config.yaml
n_head: 6
vocab_size: 2048
activation: "tanh_gelu"
norm: "layernorm"
positions: "learned"
init_std_down: 0.00367
beta2: 0.99
grad_clip: 2.0
decay_fraction: 0.495
final_lr_fraction: 0.05
MLP neurons of a small language model. Each row is named by its layer, matrix (up: input weights) and neuron, and shows model dimensions 96-223. Each number is 128 + 32 x the weight over its row's rms, rounded and kept within 0 to 255.
After each neuron's rows, "fires after" lists the tokens most often just before its 100 highest values on Wikipedia text that the model never trained on.

L3.up208 [131 123 120  95 123 171  85  97  82 141 118  99 103 129 113 122 194 190 111 118 130 134 116  96 112 177 128 197 152 177  88 151 118 164 156  94  99 130 149  56 118 109 114 125 153 151 137 162 168  89 129 127 146 114 112 212 162 103 126 110 150 108  92 135 137 147 174 135 168 101  51 144 162 126 156 104 153 105 101 120 116 197 143 107 131 154 152 118 128 128 167  77 142 146 149 113 124 136 162 200 150 127 174  64 109 101 113  89 159 120 184  89 120  75 111  98 131 123  63 127 169 136 114  45 129 132 189 160]
fires after: " |", ";", " ", ".", " 1", " 0"

L6.up823 [141 113  68 103 129 156  61 164 134 159 119 205 112 118 136 128 131  92 166 135 160 115 146 135  90 147 130  81 133 112 162 121  72 182 186  97  55  87 180 152 133  95 167 156  83 115 159 146 140 109 133 157 142 106 155 129 185 130 100  85 162 111 133 162 127 158  94  96 103 159 116 122 113 132 172 167 122  94  29 124 155 147 113 103 120  45 127  92 161 133 150 108 156 159 136 138  79 142  86 180  94 141 114 108 124 131 135 100 160 156 110 132  95 149 166 145 122  97  84  84 191 158 136 139 175 101 165 101]
fires after: " ", " with", " a", " is", "s"

L6.up856 [128 122 101 121 126 176 130  93 181 113 110  98 161 128 134 137 174 129 156 145 139  96 160  87 111 176 103 108 115 145 144 121 134  93  58 134 130  84  90 106  93 127 124 161 105 132 137 125 139 115  77 110 181 151 185 171 135 126 108 118 110  94 162 175 103 143 115  91  90 135  61  98 160  85  93  84 105  86  36 174  93 138  94 177  56 134 117 130  98 121 145 170 124 113 136 147 141  85 153 112 126 139 111 116 173 132 123 118 169 167 157 125 110 127 174 102 126 105 146 130 149 137 153  86 139 107 167 139]
fires after: "\n", ".", "==", " "

L6.up724 [119 111 114 162 107 111 104 141 157 132 129 176  41 115 102 123  97  88 112 159 177  92  89 131 178 150 121 148 169  88 103 136 102 167 142 149 132  27 106 125 164 104 135 174 129 148 160 190 103  99 117 170 137 110 149 156 225 154 195 100  91 118 132  82 130 161 167 108 162 123 111 112 116 128 173 136 105 117 110 172  99 158 122 144  85 151 159 152 120 142 133 122 159 140 156 184  88 130 137 113  72  93 160  20 114 147 132 123 141 132 122 142 124  92 157 105  74 101  69 110 224 134 151  56 133  95 102  83]
fires after: " ", " at", " p", " h", " mo"

L7.up910 [ 75 127 106 120  78 109 136 110  83 189 136 125 111  84 122 114 117 130 103 144 137 120 119 163 102 160 130 109 137 112 132  90 131 118 131 137 120 117 175 152 122 135 134 180 164 117  52 122 131 125  86 162 150  69 134 126 140  84 150 126 185 154 103 152 215 147  52 109  72 116  65 135 115 174 123 111 179 114  79 195 108  92 150 162  44  90 131 124 133 125 198 156 143 158 144 133 149  85  94 113  90 120 159 103 127 119 140 144 122 145  92 140 137 133 148  98 118  74 131 125 166 117 205 105 143 116 107 140]
fires after: "re", " re", " me", ".", " g", " was"

L5.up953 [ 94 135  79 127 101 204 119  96 185 138 171 138 113 144 109 114  87 120  86 165 131 137 144  77 114 130  65 136 197 166 126 139 146 181  91 119 114 120 158 163 121 104 115 164 150 107  87 138 109 152 133 119 148  88 140 185 165 161 117 111  83 146 132 169 153 112 107 108 133 170 163 139  99 100 134 118 150 106  90 145  44 103  65 111  94 163 134 137  83 155 118  93 127 181 193 138 106 144 167 117 178  36 112  67 154 124 147 174 102 148 171 135 122 112 154 127 121  47 178 118 147 139 151 178 138  93  82 104]
fires after: " the", " The", " a", "The", " first", " L"

L6.up119 [ 65 135  74 170  95  92 141 119 108 156 136 120 129 102  88 154 128 126 136 137 119 161 182  58 172 156 113 153 104  94 110  97 105 124 175  81 121  96 103 152 153 114 105 168 103 101 133 160 143 123 144 108 184 157 212 145 117 176 167 155 138  91 135 170  90  45 101 126 150 160 166 136  87 150 161 143 100 140 123 125 165 136 126 134 159 109  70 104 115  96 109 144 176 165 104 175 105 131 108  90  72 116 156 124 138 127 163 114 148 168 150 137  85 162 148 149  84 136 112  72 113  80 136 154 129 107 149 160]
fires after: " |", "---|---|---|---|"

L5.up1 [147 139  84 115  64 153  91  97 148 146  73 161 122 110 121 125  87 140 137 128 173 195 159 110 124 117 104 184  81 111 162 140  97 151 200 114  54 104  63 108 118 152 155 139 107 107 151 169 164 107 115 124 147  98 170 132 130 128 146 149 114 164 185 152 125 122 119 113 121 105 199 129 109 132 168 140 167 150  59  86 127 163 121 125 166  71 163 135 166 119 169 120  85 158 196  90  86 117 112 151 102 102 136 161 127  83 148 119 107 133 155 185  77 186 134 145 108 109 102 155  80 128 182 145 146 105 167 127]
fires after: ")", " a", " was", " is"

L7.up613 [161 126  74 150 157 174 154 149 158  72  96 125  87 100 112  84 119 109 140 164 110 113 164 119 166 147 102  98  36  88 193 163 144 138  88 124 139  89 106 114 102 157 107 143  91 168  78 162 101 137 116 115 131 171 159 128 128 144 205 150  93 169 116 140 169 133 158  57 110 133 139 112 160 113  89  72 106  81 102 146  98  86  83 159 176 142 165 105 107 129 144 214 125 165 101 139 125 106  64 107 163 116 106  90 140 121  82  61 177 171 167 105 143 144 163 149 139 139 158  39 134 125 102 120 123 113 144 184]
fires after: ".", " de", "==", " ", " Ch", "–"

L5.up722 [115 120 145  86  97 153 110 143 133 129 120 165 128 112 136 151 136 131 128 130 116 107 124 149  52 143 130 149 126 164 152 159 124 153 156  72  84 128 234 106  99 108 209 163 102 172 122 155  95 144 167 102 147  94 135 149 159 186 173 153 140  87 137 139 134 131  53  93 169 175  77 165 149 124 217 129 159 113 139 116  88 129 123 111 151 110 136 126 127 150 139 134 115 101 156 133  82 128  94 188 151 114 107 102 101 149 195 116 122 152 201 167  58 123  85 116 143 120 110  65 135 126 110 147 169 147 138 142]
fires after: " ", " (", ".", " Team", "\n", "|"

L5.up424 [ 85 124 124  97 114 101 108 108 129 192 163 109 121 125  64 200 181 108  34 122 111 133  81 104 179 151 123 159  83 168 120 162 128 126 148  95 111  63 154 137 106 123 134  97 128 130 151 172 159  86 112 135 168  81 172 171 177 174 135  95 124  93 171 133  97 112 183 112 150  85  95 159 112 207 179 154 157 110 101 129 148 206 139 130 130 181  88 103 158 147 164 130 128 130 152 132  77 140 181 128 116 175 142 166 132 116 148  97  89 157 137  81 127  82 121 105 119 138 103 133 113 199 103 159 112  63 152 152]
fires after: " in", " 19", " 18", " ", " (19", "–19"

L10.up724 [ 69  85 111 137 146  78 189 112 109 135 142  92 163 132 110 120 140 139  98 174 170 111 134 106 128 198 119 178  41 142 115 147 121 117 147 164 111 112 182 158 110 117 117 115 126 119  76 158 139  98 108 101 175 159  89 124 174 117 156 132 152 131  86 126 139  76 200 141 157 134 151 112 194 134 123 118  48 111  67 155 142 144  79 172 134 171 110 138  74 133 139 141 160 133  84  98 108  73 140 228  67 130 139  98 127 117  90 108 153 133 149 115 104 151 131 140 133 134 154 134 140  94 152  98 118 132  82 130]
fires after: " ", ")", " b", "\n", " f"

L6.up750 [122  76 139 133 128  74 157 116 182  87 130  82 101 121 117 140 130 174 136 180  62  62 125 118  94 157 132 151  72 132 197 182 122 157  75 144 146 116 180 114 139 164 120  85 101 120 105 156 141 103  80 145 137 103  93 145 116 165 166 146  67 142 104 136 220 157 114 188 137 150  68 174 154 187 174 169 126 143  94 112 130 143  88 121 121 110 108 115 132 132 112 119 149 145 165 142  98 103 121 122  94 139 140 159 134 155 110 133  59 132 171 129 130 110 162 176 178  81 143 126 124 151 139 117 144  89 120 159]
fires after: " Ab", " V", " Mar", " Jo", " G"

L3.up788 [139 130 121 139 127 157  95  62 114 109 150 186  83 130  38 106 142 123 104 113 177 148 113  96 135 153 100 176  97 121 119 143 107 144 145 125 131  75 111 132 156 130 125 118 177  97 164 141 104 132 108 113 124 100 119 163 231  90 114  65 131 113 156  93 164 140 113 116 120 169  86 114 201 179 116 124 148 138  91 150 130 152 132 149  74 159 121  45 145 128 141 145 158 214 137 135 109 122 147 106 156 112 208  90  65  71 116  92 124 145 123  83 138 100 163 143  58 136  78 120 188 151 146  41 108 116 144  99]
fires after: " ", "p", " f", " p"

L4.up947 [ 86  91 115  91 120 143 128 149  99 168  81  92 125 116 189 139 106 145 151 170 122 101 153  91  68 135 119 120 115 182 169 148  86 160 156  93 126 124 127 125 108 132 101 125 113 163 128 160 132  85 139 108 201 140 161 121 152 134 209 163 145 125 146 143  98 167 182 128 150 117 144 162 189 168 141  93 129  97 130 155  98 101 168 134 102 109 152 131 175 135 198  82  67 161 129 109 105  41 124 144 133  97 166 160 115  80 148 122 110 130 153 172  82 177 149 131 114 123  95 124 163  84 194 107 154  50 179 156]
fires after: "\n", ".", ")", "°", "-"

L4.up814 [ 93 102 131 113 107 118  88 144 146 117 126 101 113  97 103 129 136 212  71 141 125 123 108 148 147 165 145 211 110 153 104  97 105 141 162  97 104 139 117  57 127 121 131 136 124 144  63 174 170 126 167 128 160 113 121 180 143 101 149 119 118 117 148 118 135 209 114 172 187 116  84 116 151 184 189  87 152 118  90 109  94 207 167 107 117 117 102 135 141 127 165  81 137 117 159 149 115 130 130 187 127 146 157  93  90 175 138  81 166  99 186 108  90 118 108 104 117 101  71 100 173  98 176  47 148 138 125 184]
fires after: ";", " |", " ", " 6", " 25", " 7"

L5.up316 [118 109 147 112  94  61  95 128 121  73  96 118 130 103 100 138 156 140 104 107  82  45 125 138 132 162  73 151 162 103 128 116 156 115 161 139  79 145  75 126 138 125  95 105 160 150 142 156 161 116 152 112 161  86 130 154 199  89 133 148 165 169  76 191 201 148  82 147  89 138  89 126 152 196 143 127 134 118 115 155 125 136 169 199 144 152 173 123  83 101 153 164 139 122 155 132 128 126 105 138 143 154 225 138 137 174 103  92 184 130 103 124  96 123 112 114  79  81 105 101 118 139 175 108 145 122 146 189]
fires after: ".", "s", " re", " "

L5.up681 [147  96 180  69  88  82 119 128 159 164 114 130 112 106 122 151 139 139 125 112 131 109 137 102 136 128  78 135 169 158 132  75  53 132 175 190 102  82 135  88 125 121 123  95  98 145 126 158 192 154 113 124 162  90 128 127 132 150 177 133 117 113 138 143 155 159 207 138 157  58  80 143 137 151 109  76 144 120  51 123 153 153 102 168 105 124 149 123 126 137 117 152 118 115 190 151 132 136 124 215 112 118 144 149 116 135 221  76 146 140 179 156  45 134 165  61 146 112 124 138 184 145 125 127 158 146 154  72]
fires after: " ", "-", "•", "|", " Su"

L4.up647 [ 90 144  99 174  80 234  79  81 148 136 102 137  81 123 106 171 124 105 125 131 170 198 166  87 133 148 111 125 126 172  66 118 124 156 154 113  73  79 151 120 190 133 153 156 165 109 136 158 151 144  90 140 178 125 168 129 130 142 141 145 108 144 132 142 125 124 132  58 151 129 175 110 114 105  95  69 115 153 127 186 118 182  71 156 120 125 124  84 114 123 119 128 117 182 145 134  91 132 139 138 195  62 179  77 133 102 130 146 119 194 139 132 146 116 134  81 117  51 136  96 148 145 108  76 123 121 156  83]
fires after: " 19", " the", "-", " a", " ", "–"

L7.up293 [ 79 105 142 120 105 102  84 107 147  84 119 125 124 104 123 103 107 106 155 206  71  95 101 102 137 166  88 171 113 160 105  97  99 129 116 106 101 187 115 122  82 100 134 130 131 173  59 166 116 160 110  80 133 116 114 154 129 147 168 182 113 101 172 129 164 191  77 122 182 119 125 109 164 113 147 116 128 123 121 194  88 187 159 129 145 112 110 168 135 137 151  96  58 142 181 107 134  81 124 140 125 197 113  90 172 164 231 131  77 138 135 139  86 128 103 146 127  73 195 114  68 115 150 126 168 136 125 106]
fires after: " 19", " ", "|", " 18", "–", " Ju"

L5.up348 [ 97  88 138 122 154 150 100  89 148 147 119 175 102 102 104 157 192  69  56 104 172 100 104  86 158 148 115 103 105 163 128  84 101 138 127 121 137 108 158  93 166  38 119 125 203 148 144 203 164 110  37 104 147 134 174 125 180 199 158 140 120 152 103  64 139  86 170 174 132 144 126 160 148 168 139 156 110  69  79 138  97 172  84 176  70 153 148 119 137  79 160 141 157 122 145 149 141 116 127 126  96 170 154 143 179 113  98 190 107 125 122 146 161 103 140 186 122 142 149 130 131 181 122  86 169 142 132 145]
fires after: " in", " of", " for", " on", " to", " against"

L7.up81 [106 118  49 135 122 164 108  83 153 100 100 150 142 106 172 156 125 145 106 158 174 104 163 167 110 123  71 167  70 108 153 164  94 157 143 143 141  70 133  96 102 114  83 148 165  53 113 119 162 129 141 129 147 145 179 139 161  87 155 144 143 116 154 130 141 130 118 160 140 105 128 109 165 155 139  99  89 109 117  96 101 192 100  75 164 124 155  97 111 122 169 139 121 163 143  60 134 126 162 174 142 157 169  53 125 115  90 147 134 144 155  82  66 105 124 195 147 142 143  59 185 102 181 102 154 109 119 120]
fires after: " re", " dis", "s", " in", " was", "st"

L7.up336 [100 123  97 109  81 152 108 122 152  72 111 156 134  89 102  98 138 156 127  80 136 101 149 104  70 137 128 141  87  81 118 165  85 165 124 120 109  99 203  80  73 139 172 109 139  73 167 145 142 119 166 140 161 105 116 153 193 125 148 138 131 162 146 179 165 139 130 179 162 107 116 187 114 153 124 128 139 178  90 109  82 172 164 155 142 126 137  82  94 136 138 137 105 139 144 114  75 161 127 103 152 121 198 159 109 116 116 111  50 138 158 134 100 168 126  91  86 114 108 120 118 182 126  98 144 134 129 108]
fires after: " an", " a", "s", "la", "ran", " lo"

L4.up530 [ 55 145 106 120  76 146  86 118 148 176 142 161 107 149  73 184 169 108 139 197 132 127  97 173 108 126 120 153 116 133 105 145 109 140 117  70  90 130 152 173 106 107 135 177 113  73 155 153 136 131 166  88 153 181 181 144 143  95 198 117 106 134 123 170  98 130  89  98 113 133  96 117 126 205 166 145  98  84  94 110  99 161  55  73 143 134 115 111 147 148 118  74 147 148 119 165  87  53 136 154 147 138 140  89 114 165 158  78 133 125 120 140 107 113 114 183  59  61 153  91 123  86 132  73 142 108 130 143]
fires after: " |", " the", "|", "\n", " ", "---|---|---|---|"

L4.up211 [100 121  76  97 124 212 147 105 190 193 153  88  45 154 133 138  74 110  66 122 168 171 164 107 138 146  95 148  90 137 111 123 129 132 127 117 107 136 191 132 149 110 155 122 153  68 137 151 116  92 116 147 153 136 139 137 152 140 128 139 152 142 126 120 156  76 182  81 130 105 149 165 105 139  99 105 140  62 124 163  86 162  68 110 118 197  98  90 149 117 157  86 131 223 129 155 121  99 148 134 143  96 136 146 176 118 109 131  78 158 127 149 141 123 181 130 136  75 113 121 121 128 118  86 147  85 122 100]
fires after: " the", " in", " a", "ci", " po", " late"

L5.up458 [143 121 102  93 121 145  88 137 140 143 119 178  88 132 120 140 105 123 127 100 184 125 123 101  93 126 125 101  72 154 145  93  70 163 212 124 108 140 204  91 168 132 126 165  89 135 174 133 182 121 115  83 162 140 144 149 186 143 142  96 140 104 114  51 136 185 166 110 149 147  63 152 132 150 111 128 104  93  90 109 140  97 124 169 105 196 172  98 161 136 135 147 151 114 147 155 127 139 173 151 116 120 123  97 151  92 165 114 122 134 135 118 123  95 132  67 125 136 144 107 254 120 144  83 144 114 152 121]
fires after: " (", ".", "s", ":", " ", ","

L6.up427 [102 105 113 105 139 116  99  33 130 136 127 133  25 151 102 103  76 138  88 135 128  63 123 109  97 139 121 133 150 118 102 134  91 153 136 118  99 157  66 135 144 128 161 161 187 115 113 129 163  65 145 100 101 108 152 155 201  87 127 140 186 143 129 158 141 126 125  97 106  98 160 112  93 133 177 137  66 139 153 104 100 167 143 128 115 152 159 106 119 100 139 119 120 232 161  81 121 143 119 140 153 193 194 136 114 115 104 155 109 124  97  65  81 135 106 161 104 140 209 108 148 138 137 143 152 137 160 142]
fires after: "s", "us", " dis", "act"

L6.up987 [ 98 117 159 154 112 121  82 151 123  74 107 192 105 112 156 159 135  90  84 152 112  83 134 180  94 188 107 111 144 126 106 114 127 112 131 125  89 121 129 182 114 100 128 149 176 123 122 145  71  99  85 116 116 132 185 125 150 139 107 192 142 117 138  64 226 105 151 165 147 196 110 133 109 125 110 156 137 100 125 145  72 167  77 123  55 119 106 132  72 104 159 148 152 151 178 111  99  73 156 106  48 108 165 100 225  83 153 207 155 151 125 115 144 111 116 148 113 102 108 136 190 118 155  91 128 132 116 130]
fires after: " to", " I", " by", " with", " J", " on"

L5.up868 [130 123 122 148 124 161 122 101 167 180 122 130 117 101  90 165  90 126 156 142 112 196 185  98  86 138 110 124 158 130 182 135 147 126 108 115 106 144 195  72 128 109 159 172 115  70 124 104 148 132 113 123 139 125 126 129 132 191 168 174  92 128 117 122 196 103  74 111 128 171 100 155 102 112 145 146 127 126  95  76  82 100  92 124 136 117 104  66 116 108 118  82 131 182 170 159 126  94 123  82 100 121  80 122 157  93 183 171  57 131 151 196 129 178 201 124 142  84 109 129 140 150 120  66 154  77 138 120]
fires after: " a", " the", " No", " and", "'"

L5.up605 [174 101 116  77 118 128 104 131 155 172  97  94 113 136 107 135 122 135 129 100 131 146 128 130  51 131  87 116 136 157 237 145  90 155 128 117 129 113 207 105  97 133 181 116 114  97 125 122  96 137 107 148 136 166 170 206 189 138 206 116 148 105 132 155 129 102 124 118 141  73 145 179 138 154 147 145 177 134 100  64  96 215 158 155  93 137 141  90 136  96 183 157 185 164 114 113 117 104 142 142 125 108 163 124  96 126 140  39 137 143 155 126 111  89 105 136 157 144 130 106  99 174  99  62 140 219 176 143]
fires after: " a", "\n", " |"

L4.up565 [ 45  62 102 113 105 168 128 185 121 152 116 122  48 125 112 106 166 141  83 190 163  61  72 139 120 133  84 125 114 143 126 130 121 155 155 127 120 106 140 164  95 133 114  82 138 126 142 190 124 121  93 100 173 106 128 112 160 104 173 146 156 125 155 100 135 212 134 134 125 129  77 136 184 178 139  97  94 121 109 168  78 133 124 148 110 152 126 149 135 160 166 109 121 105 161 121  84  73 112 163 127 182 149 118 104 150 126  98 155 126 141 109  62 106  78 162  78 138 115 117 179 118 170 115 161 151 123 163]
fires after: "\n", " ", "S"

L7.up667 [127  88 119 150 139 128 135 113 154 129 144  89  23  98 104 122 123 167 106 162 154 122  97 189 112 170 133 142 164  95 101 187 124 150 183  56 120 109 124 105 176 116 138 194 125 153 183 157 149 107  96 125 117 139 145 113 191 113 109 145 160  98 133 167 105 147  63 111 135  97 157 164 107 129 125 154 145 165 113 108  78 122 124 144 131 159 145 127 133 126 138 118 153 137 187 121 109 135 120 151 163 168 105 115 146  93 124 104 151  76 126  76 137 145  93 102  94 134  96 110  75 192 126 108 162 145 157 121]
fires after: "s", "as", "z", "S", "n"

L5.up106 [ 82 137  90 160  76 126  91  69  94 121 132 179  91 121 133 122 121 115  78 113 130 140 166  62 180 183 120 214 111 112  80 141 104 163 203 106  76 169 101 183 150 124 198 156 146 107 159 176 122 122 129 141 152 176 170 178 190 144 132 121 174 127 127 147  77  56 131 136 121 140 178 105 111 148 143 141 127 105  70 112  93 166  98 129 127 165 156  87  96 113 155 135 159 177 122 119  64 139 138 134 134  75 145 100 119  98 119 132 114 124 148 158 127 176 101 136  66 135 137 132 155 177 163 127 131 137 135 110]
fires after: " |"

L7.up807 [118 120 112 166 133 172  76  74 112  71 131  91  41 122 120  73 122 145  97 170 162 166 114 143 151 173  84 140 107 139 135 139 147 134 172  96  68 162  88 120 186 139 143 106 200 174 138 134 128 114 116 106  91  87 116  92 117 167 109 134  86 127 191 108  66  95 109 120  73  69 176 100 167  87 135 133 147 148 143 104 152 122 135 102 166 109  96 103 164  81 137 108 129 118 132 126 126 123 161 156 197 194 116  81 162  53 139 130 128 133 113 100 181 151 158 132 141 169 164 131 141  90  75 151 156  88 129 113]
fires after: "z", " Z", "c", "g", "th", "as"

L5.up127 [105 137 100  68  74 134 115  96 135 144 105 118 138 128 122 187 146 134  80 126 150 116 118  71 184 163 109  99 134 130 144 139 121 117 132  92 112  63 146 160 117 119 174 136 160 123 106 161 128 164 137 128 143  98 111 147 155 201 144 103 109 155 125  61 108  94 110 124 129 143  84 147 114  98 131 165 146 126  91 139 143 179  34 105 116 171  96 124 136 156 140 117 132 199 183 151 100 138 186 134  83 147 107  85 157 158 157 150  81 133 102 180 117 102 134 151  97 112  65 162 130 191 100  92 139  62 107 116]
fires after: " in", " 19", ",", "In", " from", " of"

L6.up276 [ 90  73 137 138 144 178 110 130 155  78 107 119  85 108 112 132 165 141  85 155 107 133 135  81 114 162  97 126  82 152 122 155  60 181 106 169 128 125 160 125 166 144 186 102  95 132 152 139 128  83  56 136 121  86 105 110 132 161 139 188 101 164 147 174 194 142 118 146 118 175 140  94 128 166 128 159 105 115 146 146 106 139 136  78 101 135  65  55 120 101 113 124 103 155 126 113  77  86 136 113  78 121 118  82  86  25 148 169  35 125 143 107 125 140 188 152 105 114 131 157  77 170 144 182 134 127 103 107]
fires after: " Mar", " Gra", " Her"

L6.up941 [113 122  49 145 110 182 116 151 127 146 112 117  99 137 116 167 123 128 103 146 111 100 128  48  96 170  86 134 116 174 161 150  37 162 147 115  96  74 177 180 119 104 135 195 161 141  83 180  86 134 123 106 159  91 183 179 219 133 139 137 100 139  97 150  92 131  52 130 151 124 143 124 151 124 137 164 133 135 117 123 121 155 120 147 140 145 101 119 104 126 147 121 181 184 139 121 110 105 165 164 117 117 124  77 127 140 137 155  85 153 154 149  83 133 148 140  95  48 109  47 170 100 132  76 142 143 160 150]
fires after: " ", " a", " =", " most"

L4.up670 [ 80 106 156 134 129 106 109 162 123  83  46 156 129 113 150  84 134 126 103 146 100 136 153  90  77 132 128 155  69 194 160 131 132 188  97  97 116 125 109  91 133 109 129 150 139 152 131 190 151 129 130  96 159  86 108 136 105 178 125 122 137 112  81  90 111 120 162 120 146 140 129 171 142  66 127 159  85  64 140 140 120 133 122 105 178 134 173 123 137 135 152 118 121 139 146 144 118 135 151 172  90 114 130 172 115  87 126 135 147  88 208 154  68 161 118 120 127 120 105 116 134  62 187 122 163 149 144 137]
fires after: "′", "°", "″", ".", "6"

L5.up941 [168 112  92 144 124 108 100 104 147 101 105  95  91 127 113 163 115  99  88 114 171 134 106 137  67 156  91 164 176 116 195 135 111 154 133 100  61  71 107 126 162 133 201 136 130 104 119 118 139  99 134 156 134 109 161 189 167 114 132 143 131 138 139 139 131 104 110 135 143  91 164 163  86 139 184 111 136 124 103  55  30 159 133 164 163 148 137  62 183  88 113 150 125 202 199 145 120 105  98 133 125  86 147 144 165 155 170  87  83 127 182 163  82 104 176 132 145  92 125 141 108 175 168 124 144 145 101 146]
fires after: " is", " a", " was", " |", ")", "s"

L7.up181 [120  70 154  80 104 172  97 111 121  93 125 130 192 117 126 184 171 114 134 128 125 189  81 128 101 151  73  90 158 108  67  99 167 119  88 128 134  63 152  88 113 105 197 122 105 171 156 154 140  76 120  76 142 131 102 125 135 135 106 143 133 174 162 157 154 125 104 134  93 125  90 125 194 105  95 149 144  81  32  87 158 132 140 117  54 185 120 107  64 164 168 129 113 138  99 132 152 157 155 123 171 162 113 124 122  97 135 148 110 173 151 122 105 135 141 169 132  67 193 120 126 155 110 109 134  95 151 148]
fires after: " ", " st", " St", " the", "L"

L3.up197 [131 129  97 186 149 106 127  49 112  93 132 171 121 113 127 166 149 161 109 116 134 126 156 119 219 172 144 189 109 116 135 149 104 175 182  92  64 147 132 157 164  91 106 169 141 154 145 138  63 102 137 108 154 199 143 176 148 164 112  67  85  97 114 148 109  59 134 147 128 116 143 120 130 107 104 135  89 112  66 129 132 161 123 143 111 168  97  89 135 119 130 161 172 101 110 196  86 130 141 105 102 169 114 127  82 106 156  74 172 146 182 151 110 150 159 138  65  97 144 126 192 102  98  97 132 114 128  67]
fires after: " |", "\\"

L7.up579 [101 124 103  94  59 134  68  77 120 160 138  97 145 140 149 209 119 163 152 167  93 154 135  97 115 147  57  80 157 112 105 105 157 169 151 134  99 106 176 130 123 151 105  97 124  80 126 159  96 115 155 137 143 160 123 163 116 133 155 137 137 194 113 180 180  98  54 132 108 130  83 156 139 139 106 168 156  82  78 151 110 105  97 187 105 147  92 136 116 104 136 183 158 142 198 104 124 127  87 100 165 146 147  89 155  99 151 163 155 182 102 137 105 135 155 149  89  70 124 113  94 109 105  82 148 131 192 117]
fires after: " ", " the", " re", " Re"

L10.up253 [ 69 126 148 143  98  88 121  92 122 131 103 131 139  97 128 120 131 108  81 154 130 135 143  94 158 142  72 137  83 171 110  92 126 165 157 131 123  89 155 143 114  67 116 124 157 148 121 197 189 133 110 103 185 151 132  84 173 148 180 167 126 143 186 125 174 149 169 108 137  70 103 124 146 103 162  98 134 148 103 175  84  85  88 155 110 146 169  97 132 111 167 147 146 118 134  93 108  41 135 186  56 115  65 114 168 166 163 147 160 133 152 144  73 151 112 172 155 107 119 108 113  85 147  84 179 115 145  89]
fires after: "\n", "|"

L5.up864 [142  94 131  68 136  93 140 182 121 114  97 136 141 114 151 118 136 163 127 123 165 160 143 142  36 123 164 123 145 186 142 183 109 109 138  90  98 111 126  92 122  97 142 147 107 113 132 144 196  85 138 119 145 136 109 142 133 146 100 109 150 150 131 140 148 182 232  80 116  19  99 118 167  58 122 112 116  89  47 166 117 156 130  92 110 130 105  91 134 139 146 171  90 139 126  91 118 118  84 152 140  47  82 167 122  73 153 117 130 120 188 143 110 150 164  71 134 166 155 122 153 118 204 171 144 105 171 177]
fires after: "″", "\n", "°", "al"

L5.up280 [ 80 108 122 114  67 165 111  62 173 135 139 141  70 138 155 100 104 152 111 119 156 111 121 116 121 143 121 136 146 135 150 111 109 137  93  62  79 115 150 187 139 119 196 166 160 131 146 136 166  81 113 146 178 150 125 186 137 181 115 103  70 175 146 165 135  82 186 112 112 155 143 159  86 110 152 140 159 140  96 116 131 123  91  90 105 184  73  78 188  95 159 122 114 165 162 144 125 116 168 128 131  57 141 114 155  76 180 103  50 155 124 107 124  81 201 102 135  91 115 110 134 183  93 119 157  99 163  90]
fires after: " the", " a"

L5.up821 [119 107 100 109  78 164 109 175 160 136 137 129 105 134 128 135 186 159 137 139 180 156 120  97 106 142 130  96 127 205 147 119  82 167 105 122  72 130 167 208 123  99 132 175 106 116 119 136 119 111 103 163 155 116 118 193 128 129 108 122 106 131 118 218 142 101 116  88 131 129 144 134 163 122 126 105 145  68  73 103 163  88  63 109 135 173 182 141  74 139 123 149  99 155 155 165 120 101 164  92 116  48  98 145 144 130 126 154  94 180 137  77  83  94 126  92 137 103 135 107  81 185 111 105 138 100 140 136]
fires after: " the", " The", "The"

L5.up954 [148  95 161 125 109 122 100 147 203  54 141 120  91 121 151 149 189  98 131 130 148 115 161 122  89 132 105 160 153 127 184  81 136 182 148 154 122 150 158  85 125  61 116 143 145 131 139 148 143 118  64 130 165 111 105 188 191 146 188 158 158 103 101  82 120 187  91 170 111  96  80 117 133 161 113 178 112  63  76 148 117 229 166 136 109 141 144 127  65 107 150 130 166 124 140 126 153  90 142 177  97 134 210 169 159 122 142 132 158 130 159  85 131 129 101 104 174  93 178 110 125 160 141  96 133 181 147 137]
fires after: " ", "\n", " (", "ef", "en", " \""